config = dict(
    rope_base=100000.0,
    attn_scale=0.0884,
    grad_clip=2.0,
)
MLP neurons of a small language model. Each row is named by its layer, matrix (up: input weights) and neuron, and shows model dimensions 32-287. Each number is 500 + 40 x the weight over its row's rms, rounded and kept within 0 to 999. Numbers have three digits each.
After each neuron's rows, "fires on" lists the tokens most often at its 100 highest values on Wikipedia text that the model never trained on.

L7.up640:532506543511460504492480532485517412475489450518510485491567524522444519459499432509469464505454499417528479485482517481486535504497490565521462513439488541535509519477521572466537524458562513543510542509520428486493533482452586504489500503546613510470529440559502526503537514482453456472519514516538481536522472520534503577464439583570514508575447541506509421458500560527475524528506548562493481458541449513488414482560526484432522522460513531466545555443475469598525539495425470523473458551519505484542469508525548533547523618531518474475476485581528501524517526426540615477468485524517520435509520527501479506518463521499522528534568467573527449541465542567488525522537459497493561490489554461513524488485616462528480544545546585474507495477521447431478525532461555
fires on: ",", " no", " –", " with", " -", "/"

L7.up2254:497459542530450470479502565535445510494481596500500540516468515500506518439602585466495525570561529550431468563470514457489450515462623473484424463454522517446527474445493573521473512496535519479537506518536462536485473478542494486538492586507478496470483545541464500518488543461445458486466514485492482490573596504493513500449534481550454512445494467521468515495498498458512498437484516481486522483454517457470552518477456462477481450443513447534464473435484396520491409528533535433594480508591601453464523489533511467634491539526442467534479527516477509489487452497497514490504504448564548515543565466554537462495433507504488464487506509601512480488476452517510545532553489502540480557443519527528473465461414508481525536520525478498511541486469484495454534539503461
fires on: " of", ":", " is", " for", " to", " over"

L7.up1108:465483444496517539460489472502493448541448486477516518477479514541434498528447463534558538411447527504461430562503510534451545520489468586531497507507604540486498467426454503510532471462530426555498425478503428504494487498475461523433587511407534511471448513503467520458492485526484486504481529519555501476532451497482479471464479430522516468443548505497487595548505524515513513518441514435463495433521548511408496510549421432512490511522544449547446519520522493566560494567569485467517438466474580548445507589565477559488398468523541467537536549575496454492529524497386456507533502519515521434532523524501514506480522416509577511497548428535476540444529494511529534502480520494430496496526496511533478497533476470488510519448469479473505497480462520600486497465524543
fires on: " that", " by", " to", "s", " which"

L7.up1098:512469495493536552476443492523556551442466588545525539537479542523529501430457544540470492520483592442517527506549457411465492474475509569457453470457435499560543507482483543511514468499510488529531566463497498550462484489435503482493460471454487422425472458502478523558561485440612521547495492508417590573468551416484498481402519618464491492478430546546486492506548478425512479559494499502512504468568517478523499475483526595472505479584542530554521529507480473479507469442525467570507582534527526508388460436519494577582526431538517495516541445521487494590524442551481472476429564438481515511520518475529481512492477489465427511550495510488504582538522515430524487557487480507496594466493526516459521522485579490510493479515465520497473500569399474466511495520464554
fires on: ",", "M", " but"

L7.up1919:487513431474502459551509584516480444501512465475493490502497472501485528420438481575464550423536560427481586488469526479517569538428437587499585453547538518458466532558502576525477555460521483482564499496514526527537490493484472547484501557500589568434468545477493500538513511486461445502475476448479506540493476552503500462444514488504473565475471443463476516494506486492491515510461488511485543482516449468506568516538535502525524524487512469509480532532446566510434493566376496497468461420522476494516465533436461473538404505527515462474478488495467532563507470488505580479466497524608499465480486540474414467476417517466530511527496520552478492510474480526527589479433460506551485563549530523413579469520511465535540553492528504485538545523487514518484505518449541
fires on: ".", ",", " –"

L7.up1655:572504472492507499515543436510516464494533533576494483497433561577475490490486500535512493548499470482479480513502502548526515528542508535551532473473463467542497571439459471520502545458491487496548514621501598540518472519541524457532465571536521534508485441532448552573512482522501456507563550512558565479475518477496528537483526541518506529493419504472530519502429516456565460498414530511508523511397584579395585463508510501473502498451455515475463511515482504481485533500482508568495438503474497561461469546444485531458513521572557550551541424459463499496466487571433532556557518468560528520473517524507542481445510442433490487539496448532477487456550493514507508527459432519515583473535504496449521450490511496569508507578559483514497457523510614548550477488521578
fires on: " for", " of", " by", " to", "\n\n", " from"

L7.up74:494486569515484570475557533452484419475538577519535455541476478527532573532574538457491475503483505596510492556486513548504589468511473482540518437447420591570560481463489497554500548481552471511492405505547512498514408522501522448502465547504501515485479535486505514489486640477499516497522481483517474491452475491463597488387517508496481467530541496489428482531460574513563459440494501504526418489501525568480535517557471522474451528479525496445514499457519441491541487469513490525570468494548542541536543513489510504455491467503531521526494465519513494486409528503460504547470455459437523529529484477547536484541502493506491418551472486544554502522407435489475488501510506592508441520484532436520481491472414511484496540495468496470408459484500498531541504485574544
fires on: " to", "ly", " of", "y", " been"

L7.up1900:565470491438567548526536549480510463524493424618537480532526519516424465528579479457414467506490544565461590470530566495485515550509494440529463412523557488477544532427534563432589504391493463533518475544501475442503399536542430517505492479531534499459450525587546522481537504536447520494504458386519567488489544480506577480505514543493487512523422494560490531457541525523539519483518557492458443413478450507479558468616522539483509441498483456546459474455485492529518515525480519421451423553490567503461494511547516477579468541514522463535492481493413469563462509484516470536537497480498520513474450519497480469439509469497528597519525455503514542428474547486521585500499467564417491500502516485521477487545466497516548530516449505507457472502445574545523526526562492
fires on: " by", " to", "ed", ".", " v"

L7.up1780:471484479486526452451467538494456513560463547513509506481510491484494559464541527470516408540552469537464541534416592555494461514466509467497495441509506518502533487497449497509493480504453435505463426462444455513474484476479484409455473450536423509525467438565518620545566504525591523490541450465539515473466518531527485564502584531636515477472488477512470447510499507516522447448503502457460533497404471492427526497530509503472490548577536447477441489523544456501519525478512538486508484465482506461436580558483519500567515559519508511520576498547531472512512541539434490431534523538550456547553511497482501477516489513528475547523541481490513453507455429475546514434491444510533504486496498508528457549525512539513486468474444563454411462505502544499521571452538521
fires on: " of", " as", " the", " with", " to"

L7.up870:527531536532484501454505493594523470552502538552551507544469498543466553443575415446510545491512489528497485450535496480508438565477483500540554428585597497501504516564472538506566505519488548471431506415495432511519494565541447494473527467472552510455503480537498474462576511516532508508482452457512475512491558488447492477534498519503527442497476499515509452501478626567473494499540462482579472488507503521528507435527535522519505545405602495555472484514479453562467435577456489547564447505486543544492495507524516479431484552435532499523488423546434524456534552468530481517516518506459500471447539506465516544489539474456544520501484468506485508403503492492486512449489516542463526489460499592537454485481549437536500531483483524479461502490469525549554475508496553
fires on: " as", " by", " to", " due", " through"